Weights of a small GPT-style language model, trained from scratch on English Wikipedia.
Size: width 256, MLP 896 ReLU.
Architecture: LayerNorm before each block, tied embeddings.
MLP neurons of a small language model. Each row is named by its layer, matrix (up: input weights) and neuron, and shows model dimensions 0-127. Each number is 128 + 24 x the weight over its row's rms, rounded and kept within 0 to 255. Numbers have three digits each.
A block is one neuron, or neurons of one layer that tend to fire together. Before each block is what it responds to, as a language model described it from the Wikipedia text at the highest values.

Responds to: Adjective-forming suffix pieces. Word-final suffix pieces that turn a stem into an adjective before a noun, such as -al (eventual, mutual, mental), -ic, -an, or a compound hyphen (full-length).
L2.up39:137102162147195126104084096083126107148136097142150136087099125144125140130117104118089146161150145167123149166101120107138134121110106099099085149132140084118159132134167145096091092090098119130124138105109125117091146127147119144119142129122089132105153128152126139128131128123110105113144116113143121104145124146159128168172159160156121203162079126084162134111089145110142159107123
L2.up45:112161122110133111133147158113169107108159041114094129092152159101157095165068110146155130167117122133098138099154122143147149124098138165123103127133137098077112171161113136119129156130134101127146108115134111099151155087150115141116152184115145127122117142119122139109108127132146124141104084135152141099184130073106150125126106150091069120112098111116112119075152102142140128123133
L2.up334:172130091183098112153165149129071150110119099147098109137122069124187132137103127147139126131107131148108157106116121132137152141118144074119106160105093114089141168170147117123099104156146129121145096121103120116142127157098112136098088094112164112130139153148126124094077111133124132122113145108118157177148143143138159164101176139101100154152113117130069136127101108159121156201118
L2.up402:120128138133134116150169133090154098165178131142153140087130130094118118127136104122157122120134130179072121122144143152124174169146128054134140137133160102101110173157160133105098119132103065111152102127149122137102127126120135135092130120136130099152106116125171085100148104160180101140112111131122090103139151083106120157120154145148082139127119112128145158142128119164124183135123
L2.up468:123125133100130082172111147123109121090151094105120152110162088087120083124122140090132108191132159157137139118123119115136161132108133061101133133113146137097126111134108108152130135133131111137116178109186069153153093098115144145117117129126116100093104177170141119118135107173133120074146147128145125118133130089101172141146111126162091147079128140124139138130092144154180086174146
L2.up522:184116127130130157136152127124147103117138096137095095125137126106139157153157154078108129129149112165152116114117088106133150099133129117094081149142070189133102117115137123122138119149151087161140142087116153155144146124155141109117103131114132125141116125149113156138118115106099120080157114143156137144150106094099137155122097160168155097120106117128111182088122111109114173154197
L2.up605:109089088125093170102110105148157086106113160096089168146141127154092127105110139129150138073128135103141142153148159119150068080140099129132141102173139103110181105109139118105102134135140112137164134142099101122124146116130158129102118106118143134157125124162171149156125089126131134183123093134122148108149079161121111143162130147080173137120154108128153177133117120113127144126134
L2.up872:130135067155162120144152180124093147105130111061128164116113166105092085159096094128111121140117069152142104166136140142113162133114109151100107112126131132137158145144153150121093072177120113108115139166092070147101149137083146161103119123149096123116119109135171156133123144146134136099121101127140143135141127106100128137151130199146100148104159115115121142079132126160168136171156

Responds to: Article and copula "be". The article "a" and forms of "be" (was, be, were, is), strongest right after an opening quote mark, as in "a tale of", "I was trying".
L5.up13:157152082181148127125120145161146109093077136113099125159154140177139144118067111098135130129102143108124112155093152173133158136136070146103149112162119157123136144094121158102101162103094110136180143141153112093158131160144171092145131127144136130133134124127115143103109089136133129104119183127152113103157112085145158109138071117143140120117119174111127141128107105090117124105145
L5.up18:127136139142145112112158110122163137124113089138131100161121104122085115151146124137123164108135066135123147158112142144086143097126124158116084128107118142114117129116139089131093152136130113153132149097115147125079131135104160110166167158148130157146121135114139136101129129147173147083166129101151061118122132095136094150129118141088094108124131129129110163105134159126131117135152
L5.up90:146135139151145153111093153107139152134090137116134143152109149165168103117131118106179108137143132128130145129125190171128155125123110165118138122101140129125155075074106109137156135115110093120170129122109117151126125063122124131112123136167139163137110118137127123117156104082113114108143152137076146119089149163100110155149123093122159109120115127138184109138139084141130082115132
L5.up200:101131114140144152125130109099122144170093128134140126138132145120114143073109104118143109154145152126092144111135117148107123117163147153105140116096092071143195107106112101155124188110146089092128125127171119138102103146135110109129126146161110147158138142116116125120108143126084122126148100140167122116104110122127101151128121133129155149109123141125130120095098112106136146112158
L5.up211:131163133129135169076123135125125105135120144115162103144125128153104128148137168122133123100153134129111151143146161087134143113125126152128118143107116082134168136139077127131116164121145081141128141073183112136136138158102106086124144185126137153142097121141124124158124147140168148086128123128131128155121094147119138133084097140129133098120121151132106124112113113146157129081155
L5.up301:095138100117159144091120130110132117131159089127126095149140144116130148131100103154087089133149166130125113147121164108147096177114091139137114154148096143126153167169135130148098145115107093118095143106190100084127121134119157073123133131134116130166099096125102115106129098118144145094140105119127102119096095081122140129129126138141099135117121155144128138160139174154108157133189
L5.up674:080132126148141140088110111151207150145151121134109157164133154144110058157097154111128128120135144121143156134098180124101102137141094136133127140168088153114133175076114094185126118114116171132155161127120133176120114129131133094132131112129127138137091120118104166150167129106148135076095124104144151136155120150123129102134121133110078120114106185145110153112086123120160134147150
L5.up677:104092136132143121146161141140147132185150146157125120215128134138135137126146135159094126116119111125136181165107137085100141148063121147148121119123107068140126131115117114125180109120080122119129128135172161102128156143110126133125115139111132123110130164111123136126113132099142124151093092077124149126138100110127145102151129108122118161094124166110103158089158144146168127139159

Responds to: Biography subject before verb. Last token of a sentence's subject, just before its main verb in biographical articles: pronouns he, she, who, "also", or a name's final piece (Marz, Cohen).
L5.up82:130163129067112123127177124127136128172134157155168137104129167121111122151131167132128103162126143142129100138116117126131150160133126132104141171150137142078134134137094166141155100124130121146117125100143110135129105092137128132082119116164157124108111136098142156130113194079143137125159160094132147069115137125122099126155129163131136128162117066130096102118161081129134140111147
L5.up276:121175137130173127124157106109120144135112125155129109123149117137103155166129178133115123109137130165063121158122127101161145120111117125116161129159131093138168102143118150137119114171149125140162105134164121132076108131154146142116122125135102111140133097088118122133120096147134110149139135091138140111086104110105103078171121139122119157129156137111113157169114198162137133148132
L5.up341:113128146110102076159191152149058116096127143126131161122097116084146138124166127129117098120123101114154129100110135139143158138126092152114110093138129124128111142122137132138126125148151131083204167080138135116117121142135106144100166138152114154145093144145139095109135105121116121162171163176160161132113131093157128129128149113120103124154101111173080116121128122116105142163124
L5.up360:103129177135132151125126114131132142120130136145152115062095103152064162140098168118170111115132099129115121155115120136133115128144131162145128147149118163107146092161088097156116115091101163092150133121118162162128165120089120172129122101162141133086115133115118153190130145118128130105115115148146125103147101115122139129092119184136139158095147103140171104139108088122112138160114
L5.up451:117144120169143166135130122123149069128135151145106160144134114079131093167074172142159122126134112178162121127137123166158127107100119128136117112155157112123133156139107178154122149128136129137087136119141170104108120113176163145134135100151104115122084162132118086082106148124110162154139154114138129116146146087103123084128112094123132139176139054122132106167127120072092177150157
L5.up579:130129161109152122173177092166124125111132120141142115148147133122130129168164144134151078113091140112106135118117122140119119148085131074170131122135155119095145188142062101099123173128125152138121126148115122148148140079135115155115103128135119099116145144143157117110131134166141080094145170151149156136151107090125106125135140083124140042134136137156163117125137123090091141130110
L5.up700:155103103132106121112162147153121094144142150077091101093151123138110130090149143171090168102130103170123130159145121108156141116116168137090117113128129127129138109133108130127135129113172105127109148132110138143106188108133160117099142130123076115109117152118145148137117134161148125104132149137125126121092133079086067186129151155183121132116131103099127129158150159108080149126139
L5.up764:123155157107136141082171140152070128098141171170122064105151111123119141137094190141110125123126117118167158158145136079133131131152129114147143121113121108119109145121155090125132132183151126143146139136110174174161112099108153122100129162123091129127141126137143093138131134166135109142119147164099139102144073133088091090111131123163127129126138125107147124133138153142130092134158

Responds to: Indefinite article "a". The indefinite article a or an right after a verb or preposition, starting a noun phrase, e.g. has a blade, with a photo, took an active part.
L2.up10:107147136132107144174133114141135143128104146151140140178131132139119167115110100169142168107079120147160131140103114153160157140131151103095063156116115093165153085113147112145129123099144069092151157137105124152131175114158167118152153155140095130115120124088124137117122088159104086100161115108154112115121135084127131083132148157125107122109080151094135136121165107114106124161140
L2.up101:135138138120142093122137116129094107138149146120108158133130152106165125137125070129157103163084102182118148135121147131131164142097135109123074089100171116142134098121117191129132117179105124171161132135133115150132112164101121132155162136126139146170106135119118118112153096106143145119117099095158107149126123116176117105110139135108136094140140128126118073146126121145114115104143
L2.up233:106128128141135149121151113139113142163098194127090099120165136109114116126139084144175165139128136154124121141140098101150133107096114180136096129114156078106162127089107129109124151156105139116112153146113173100121143069099070153106120112146125132154152150159146187134129120144140121168137132140189125112101080161151152140150114126122105136114106076133113124116133140140148093151171
L2.up387:107154115143179133108112150134131147122129135104153171106148121131133088104127129123103166135120145152085133144168145146098120104126146154129061157078096109094147163109131113093123115110128153133163116163172114122109131116127095136136102127111146105138151116133157140141147137172102158158137123117156080146104109121094120110126130127158100147108131099110111121129157142069162148162112
L2.up574:114129124134116110107143170106115055159152106133144107153126140125087098136107157115103132131168100151141105116143122151150106119111090125091120169089124128111100140127104124154139131131115138170133195141137095132130102138131109141171127146124116107080130163147119114163133067147132120111113104152136082081083073083134122149182085130115111100141136140136101125122114104136118177140147
L2.up581:127113143100120129170131146141151136154126112129109078147144099057150174108101152064134097181143140099123125146136125104161141163124109128107105151094121118119122130130150106155121172123109098105136125127147142128100129097129169138129112123103154125158130131139150120109118134181144157121117147179093162168125160076125092123119125079134156090161114148095124086132106123133130132141109
L2.up732:147101122164171130161127100106119131129119106150137119144151152118099126172106118152142160110130110129142114130145110156161129153109110127101097125124102073129163163142118131108165160056167094125111120123119113123128112151122099110129149144147123154152141143131080129112087091127112189148154095104141134134125122102139124151133127133157191125135141071115156087105125112142126121131123
L2.up838:129170128157124141116116135144102152156113143106162120138071160146149179117105089134136112177109121111089104152148089158128132094123118121097101157147146078164147127126131132105136169131149104143140132101113109149132107137135169142119124154113140138105169139145130115134140141127111095124143093123141078145109092116143143141124145138139121086116125091109113104123114155139159102123149

Responds to: Biography facts and numerals. Two groups: the first digit or space before a digit in tables, scores and lists (Team 2, 13), and predictable biography words such as degree, played, wife.
L5.up25:135089093157172130125119107081119117114126113128105117113164167137129133138109163123097128142131090137098106069095106119089104110108153124108145131165162176143169145105169096127133136153162129112159159168114147159139110098142120100070148145129142090133151109105114109094071134132125087113117152169138142153112094105133115164139169152140116102179127122142098173129148116152152099152101
L5.up95:099102114135126131143175170137105083105114132136124143137145128112124150104129125072142111102164081131091113131145131141124088129116116126171108070123158101109128131112136108140138157111109160122128128105151101130139130127158086141139116131159100110124138137158117108106137141128112126115141136124116121169122096109118100143108136134192132129132124118148085149109137115103111073145182
L5.up130:161124112119090141104118144141154158123177132138080144097146155096109113092135132157116111106153180100092121165156129098093111154122087161086094145128143111120107126110116140101117162137120152149101139139100144101140189101120133135106118143129139098160116127131117149100144089138171142108102126142117171120122171141103095092125124123118141162187143100107166127079105144098127136165093
L5.up374:166103101125145132098167126118102146111148171147101104121125109142115135120109177121080104151113139087162128120155102068116106113074119108103141134179160135076087099114146096126132133090148130136138163131161125164108135121166143145112162149134094141114111123135123129098134122102158164145120124165137152096135147147089101077111151171124159101133128101113161142122121141109108146193168
L5.up426:142090068137149111119138114113125143181117168151113119082116113153107126141142170118112139165109123147108127163126101103088142153069132147103150096097138119096098115095184112135103180142171134133147134129119179112161153119146111146130141156130110109125161123099143109065107128158116152128135139159124135134089120135102105170116101149171125140144128105085152125127143189104120105108078
L5.up498:149140107116129136140121110117130086102077172120134137112154134070099123071137182122107111110092096101127104126101178102132111130049145143096131134142113111137138114140147119148130132126131110154139128162123140112134118115143137131131167140098124131152131147104149167072114182122116103102182133138127142121180118090142197120109105145093125150140111110100133104169122145148109096135095
L5.up723:149115157114138136192109118146190119134122104111090085125160158152105169089134137126131183104132149159072137137147134084171138134116128131103148098124119101128116110161149092110121120145159127123135120091124122112121159074199136125180129140128148123077128091152127124110078115117157138109134094154119112134078130120124121151161104116139111128161167111107099085159134150107171136084140
L5.up771:141159136079124165109155151147134137118058106164131119128116128138088151154122148162091123130185111119101121168087148126145170121112158146119131133112129107107128167145117176152133160174168124098099129107129127118109120143138134087145077163193110166084160134150107164087111136129096142131127126181167128128125133120132089123146089119114093184114156108102150122102114148115125157147123

Responds to: Clause-opening subject/infinitive marker. Words that open a new verb phrase: infinitive "to" after trying, managed, unlikely; sentence-initial "It/He/She"; relative "who/that/which".
L2.up13:153117098106132139141114084109132120150129110139131153108142123118118192121109161130161105123137130135167111134112106143118135108125143147108145093136145137128111154175155128119146130102127095149122132095175149159105115135151140115095142116086116153160115131126136126112120120127133148142106131154137128139125077111117103130142163147099169126138149096180086145149109116079146156149147
L2.up50:172115110082108163145126131119156067089134125146178121112120111071130154093160157134143103120142127149129152097154118147132136197171104121087142131132114121159123161167114135098148129143181086131107139118149110107136107129140138096106138150100094124094137110122129093061101116143129137138093128133137112146125086117137150166135128133121124129134113144155148123112125150176178132096133
L2.up149:116129123120122147114093112136157111146114111145142156151094155105143145102153135113127149107143099127157134126105125119181137151134117139179104133125155158126126122190157173121131107139109114122128102136162109123105115132135099137133136189081111119143130158165149116110076119086151148130122139122100163122100127061093107142119135154136125183123148111146194121150092130103131117139161
L2.up267:085113119133143167132157122134090101126138166118148153135108131163147117091139122114147130109117149125141086131167155100129141121149109111088083126120145106173135125172098145105104135124143117068142100093154155096095149156132137125114167103119127164164106129093147101110110134172146095104146142093147112135118124116136112155138102100139174169157164117114110153170128121130140074130099
L2.up269:103150158159144096145103138164148086118131090095164172090147119106174120106089100144149171157123125120132075125102111135151137109120138141136157090113119159126113161133151129107146143122170147097113159139150115179145107167114113144139166136144089143109130124179127131121081133098132130153157158122141120151120133115102152134120148125153141095124116120136158103125105119096127100162163
L2.up456:145114108167111129129152134110120120112110150124164129131076143122092129079109117116154133094126111100130105126134129136130136137115141119160106097151095124155128139131135155168156132157127175096118121141177122106099119129091128157117122140146130118149124097181121160130146160107079096137115149117069157165138126166086160189098137132137145175128135149114117072101122139112161130130166
L2.up768:145121147135116104155121126099112122101130153161151156127119130120139136120140098129131134106137127156150148103136117113093156152131116125118111077133187113133121126201146088119126143148105120105096130097166127115150117107120160141096188085139111116121110106143165116102136167123120104109125149107123106155079133156070151141136124138159146103125128134141128084117116121166124138127126
L2.up879:127135180137124158131127131137156104127118140138135137181074144151160141151099135084124115140086131162108127140086160160145137134116099151140132108145153173126150138170140150127115164111086072097173100110176170118131130106101124100137175132132150122125146122125153135116148148148136112179084157089163113095114106126179115120124124134136150134156120154155117131134116133102129111100091

Responds to: Copulas and degree words. Fires on the word that links a subject to its predicate or passive verb: be-forms (was, is, being, were), and comparative/superlative intensifiers (more, most, increasingly, so) before adjectives.
L4.up254:106145114153144134154107121081099114157107114115090119138140174128167122108144058093143199119139110142159138137140123117127142163129096150149131101132108157102129153138122112150138165118111137075141104134130165070173147115132088133095129098121102111120100119124088134110134126141110125109143112112161100130115133115128147130156136109075138120131104082119142154142095142130142112110147

Responds to: Copula after subject. Forms of "be" (mostly "was", also is/were) right after a person's name or he/she in biographies, as in "He was a", "Ida was".
L2.up195:133104185141075119174085122112111120109135162117084165124122136176140174137120111159138133097118067121130151110129166129144120150133158150139140118174128126114123116096129128148160125113197133098128132100111111127164112145143139106127154148162140115138129108130156095120097167135132100092143081140159102117102129143143169173148158150183140081135163112161127106123131106131093132125162
L2.up221:155113115099134142142140156124156126126119087123077121130137123123148135118176144118098106139127107123105101157152154125096125171148128154118141171122104164117087099113120138138114130146122137112155133127160134145173127121147167123108124160125127073157106106116134074136062140121044093142129111172147124116120126103123081124144177120141166112151085113131139122131148141092133121146136
L2.up317:171097126178139152087102114105136128137085123109122138116099118209082144109133135108116140116136160108137142123129103144085121115143092114109139157139088117089137104152111113164101090134122092150156123129148161129109172159115094080097164139108128158111130119128148158165136092154134105088118157134135153141103129123127123116104093136149110127150145137117142110107100131118167135143111
L2.up384:138155089146129145118142151108128117095104105109146147122133165126100139101134162100147117151108138110130117192161100083112158168106152138134123105161127127094147140135066153122096139125128099078131162132131118099120110193150078137099114147095111171159098128115132098116089139149132125152114127098080140112130132172125126123147103099134098121095120154154102120123133132159167145131146
L2.up431:111140135181058106127131112148170189166195149150105123129170138116089186114135155116118109139132174135138150126097121120112131085120126103124085141107169078118173139113103154137107118083115134178127143135137114158166146135095121101155128083131096133144123087140092109137119123120101176082133153115109168146151070156142149149146101138116102160086100146130128139142120124153133122186107
L2.up539:138096134153121126099144087111123130138149129112148134113136144142117114130133112140142129083136149104153165175139154138121132203085150109107137174093119153105156150105095149142091161084122153113124134130157128088087126098139136075078084145178127144114116090142104141120119101112122113094114141123148163106127126130149075137168098156152104120129117085109094126137147110168119099121132
L2.up673:147146100167134110137142171148150096124097128117125128152138145173147159124139119133139153121130128129132090118136163097120134112152156108098142122150140113106150128120111105130112165119139102112114138143143127129135091106166134104124179106139076154132120094113106127154071108155137133122169140122132136128098162107103098096134152102120121129126132128121111128143110131104173134129120
L2.up816:109129119133139134148104127145116106135101160162145100175096153107145146119085131088111146036137104110178111113132161112094119131119143155101088153115201144119139131157129105115161175147150102113103137109168159097157115110134109152122140171165110102129130142136145100125091123134122122102142129156135130149105097101174071119135167128145150139115125116118125133127144109117171130162152

Responds to: Numbered sequence positions. Digits and spacers inside ordered numeric sequences, mostly table rows and column headers, such as the 3 after 1 | 2 |, or 20'1'2 in year lists.
L4.up284:139120050137142160141128114096113108135080155141105178091124092112182123133133169142087176168108080118136127130077141106151110133092102145104098161143135112106119130088130131154151141136148077139179129135117159128117141148117131129117177107106106134124138133138134157101087133123120111121134115109133141114159139087131161129141165141090139130135112118101132116168120137152155154136128

Responds to: Romanized name syllables. Word pieces inside romanized Asian and other non-English personal names in lists and tables, e.g. the hyphen in Ji-soo, Su in Suzuki, Ha in Hao.
L5.up123:139137122144109145128095139116125108134148137154130160144108170100148133125121147136135116144159146148114158134129135170097101149104136117113093182135143111133129151146134118123132165222130119105136182139136127088123156119118134107101123092134122130108108139123194115172145139094107152084129122113124151161187158126159090147114131088104101129120090135136159137141114095143082114135099
L5.up155:144089119132109110100081157126108133141162125161134142117146103118172127167119129170108151141135137140132115143167129153091093141139144133124118121119132164115152163123145111121156157144135109088122188112133119129131160145143166138124143114136117133118090194148116116155140166140111127132113155155084155158135150161082167139167140116099152102131113115101110145106089081138127122127117
L5.up215:133147117127075125125120144118166106084180084163123158123141102116110109167124160115131136138127077138074133150165125093135127122145137110148115147154100138117095139100110151127139116136125125112091119107125109132139120123169150165134124114132072097071129181170123123146104090129097116138112133087099122116116105117142195127119137162119125085140129110116123107151083137142114152144100
L5.up283:159115124149149159166141115090140156167134152155124139146131132146133163142154167098155128165119194145095113126110099144072109135107115109112118115146148154165116107130107169122100136135141119113131141146097133128139180138114130120099105135157170116149119119165167147102158179105110102076142162138106132120135136092191139115146102132129177112123121135108106119111133123117119084151124
L5.up315:169136118121087106118117134158120132076160117130138094094174107134114136175127139062117172099136112085156132111086111183110127135127138112135116102157105125110141133115134137107107118153124134105158139127157123106098135159106106118116160164100144136141076125125143140125123127107110135144143114124073108123127129141183116144133116140157126144145103131140129115103153136120111097182137
L5.up440:123145139124097132156142163154138106120145102146093116119133091110131131186086149163141146089136124118084100082106152144138105131109102141097126142147127093118147179142114107078140144106086156136116145139117138118120170120108127158147150129142118124131124133119109140133118112132126114129152117138112168117168152156107125161150108126080115143153145158087132130123132085101103162121101
L5.up563:118146114136165150065131143145138120089167139155088149131131116111140145123102112130104117133162139120147114109142149117141117129120134150060135111124146121131131116140130141122142175196125126069091155096152160138104132107183137138094102138141118080112103130094109130122137081099080119161163142122162124147139168157136158134136113173116179109149094124126142147114125117148124117111107
L5.up865:168104127153107125142181132128172117105136106103121105125129095055172132150126161129130142084140154128131102137141156120095094167137133144143125116115103098139134125122140129087174140115104105084154112134130102107104154147171073123096128153133126108114069126112125134110102138161118140116139154078163150147138118143114106161145153121128108115130096096102132158154151119129132118157089

Responds to: Pre-noun modifier position. Tokens that complete a determiner or modifier before an upcoming noun, such as the oldest, the outgoing, a number of, the third highest.
L4.up653:097128134083164121100095146126124085120078095127089174104106123114112077140090121162120098122135167168127150105126133157165149109103110125121125159152109127120155125176120133173149109153141121125096148074095101148106126055102124128117105108127155157125088184145132165099111120171125106107145129133147103122184142091106164179124093128139128143098120107135150116097156133167167109151144

Responds to: Attributive adjective position. Adjectives or participles placed between a determiner and its noun, often word-final pieces, e.g. a reduced rent, an increased risk, Cochabamba-based club.
L5.up42:100166105168166125139128099127114149133111125132173166105121132138112082136096169098117105138128162117125093128121131129086171169138133141164121131122133164115146121104145109144158105134153105115112084126103078137115076145140092109126123107140090130115137159112118175102126132142103123139134125123123155117160164116139100173113118147142119147094135151154085166135112157128124105173126
L5.up57:084104109158112148143091128108120083154116147150152089120100142149143090163122081088079143165084111121153133145155132119123143169131085106094165133083109136104114106188132138159108136109154136127112128139151097148127144135118126166154098132114101116133175158121121151153146133125134124132098144134123103127119098073143157145130131142144130181129147118119129171127102133151148140143114
L5.up59:106108092127105115113157138123137115138125142119133170103150098117120098106084143093108100089124111158138112143130150127113197144098161101131199148137139187102101136117130130162153111164162079128156154141152087113125094117056116128151150103147122133080107107136126149145134132118140157083127102074127113095161166111135134162121114169113123160151164159173121107091148127143152160147146
L5.up536:107100136144175129099150100146125109173138102113114130107102157100105119124086125145120128108127143159120120189113164114079165164122124106112139163117100123124128125193102106137112129135145097116085135084124136160150113132122147129144146088122160152142102101120124172142135137146143139117135112130178124133113146137122118164165119164088124146091110099134105158109123124119138110186146
L5.up545:105138114140084101120109147152119136116136130160170157108123105126130065130085134124132106143164115095131125160147169108146128121124146113142092134118124131101138160138158115111095124128143137117078111122140119155140157103126104101118132097122119136109126141100133138130146161192142108125103148144151125131111103099126110137145131116132110151075104101109161159126161085125131120151125
L5.up728:134105096127142100145110143175179106109098132127124144128144125112142116125129174156146131146146122158178112155164118092110154120110084112134117103128142084115135159122142094171075113145133120120111137100113075135123120124113120138089126136101121142113117147168125134130128141141111125095092165084135138139146145118110100142172139173121122158092107166144152112077098104147158082162147
L5.up798:156131105120104151131135161124112076136146120117143098160123171110125101124082135105114126146116109140116120146145122132141125151074165120094134131121152142136129109142108074121108108134119136109128114143126098150123146122140094112133120142093095142121134130108176119173136143177087155142129104155141112127108108126114122134156090114108167125166140100157133138116148135112164130152120
L5.up888:109116116168174126122084107118075132108146088134113159112118158121135110157136158132091134096146143151144114155144119136114116108133120164092141138116130106120152116157135124160138099191121141148133153147089103113124136119091122137112165111132117155150104122122101093086150151134126096146127130116159126138117132105109155131127127188113126157096162127099133112135129138128143100166109

Responds to: Non-English name syllables. Mid-word syllable pieces inside romanized Japanese, Chinese, Arabic, African and Indian names and titles, such as Kabu-shi-ki, Ra-gu-ram, Chunh-ong.
L4.up894:096153106157098108141168179137157160122134136184120103151116143146156202185123131129139161134120137152110115116108121118081056172126093129117135125109102131119125102132152158109124135122137105104080124080123125141150160136127126114115122157182129093159107168116122129125113087132104115153129147114120160174166129101149131129099147131089161099128102170125130116133096109120104132164115

Responds to: Subject pronouns before verbs. Subject pronouns and relative pronouns (it, he, she, who, which) that open a clause after a period or comma, in encyclopedic text where a verb like was follows.
L4.up143:107112179142162142157121086103120080146101172097144149139068099089095149113103156126164079124114089108093128124145113092167154140152148180119120142165134133154111134136093131125164159122158138136147141110157151157082137084127144126078150161182130141127128139128130145151160130117107160132111155130161106107112115143090126139134107142143176121168130097100154114146136126127102129135109

Responds to: Initial-letter continuations. Periods after single capital initials in names and abbreviations (E. M. Corder, George S. Patton, The A.V. Club); also mid-word pieces right after short opening fragments of names (Va-s-ilija, To-s-ca).
L2.up3:129125116165088104102132129158145173139127122115115107123136117136107132086096104151123151104094104107121111113134130090120106129167103107111144125124146128087162124151121152156090143155134117129127166122114120152115147142129140155121122139115078134133088078162149130111126101134127131158088126175148110137158116140099116167147173123144158147134131117117109156134135151135122133161121
L2.up89:142120106149072134114116167107122113138155159140109171106134116159168162146155106134135096114147114151120176130106143147165111133124141156126219141100164115128116167091070130130154115112155137142111169118152118122172152159144129134141119121093098143131151109146118167141173114156154122145116127125136111128121091157111128100116148101147119108124093114130138116166137114063070138152130
L2.up91:136142130106137107107117126106131136140108114158146182152043144187146161085146114122155126138129140120091143117101138091162133131161128123094118147121103130091153120126108147133150132124127153139130084122135116132088131142103122126129141135115140109129127136115081117117129148124164129110124100150126166115155123167111137151137123193111120139145143124119080124152107077098133067202128
L2.up326:129125112142123120135083125107137103111104103127105093092114112129146203157120160104117133098091129186107139108156121172160115156135131105112121129103158141118115155096127139120140109182119113142155116115112125141107134125148136162088118143117136115166123088142123148147119147147119160109149107183127130135159104145130128089099132100148123142146095125093128118113135091159063133154128
L2.up414:140130134148153158112074136096127143131076128119102132196163110184120150098125126125125124135094134108107142121135135081105103084148147101149136134144142086115141094121165100088126093093161125127105152120128104167103146142105125109146131169159138108117125124149122153126128072115095113139133151104125144116110141152084112138116114146084085150112097121154162146131050167143118113115137
L2.up532:087126155134149157113169146109103126110124107134142119153118134139113119139158130097138152126110117108107187087131096102149142149111103147118118104133118102082150134135111156172133136168129136177122104171117132118121153144115131126106150113122137103125108085132129141151141129135111102078101108168122184150132147138105159127130147108171114177159104126096112166141119120141136114171110
L2.up706:119132143175133080115125139117145122140142118111107135166130127108136142100103106162138125125144165127125168101119121179126154122116129114093109128122133102126145115141116161161128096125141084145105149125113151138090169175096110170106143139132115093138120105131138131108113141133113137130122123156141135149103131154103146166124149130128094169130163134118145150125145087118124142148106
L2.up806:131106134135114147093145120087117130127126179154140123133100125094087169136090142136124130108132173146147152088081088120147081140068070167115124125143113130140126119092141125109123126129149106124112114142086107144132188154143095129123139120132149149124129135167111170149075154153153158107160132105110138135145120127103099117118187124117083104111100113138143136098164138141093117167102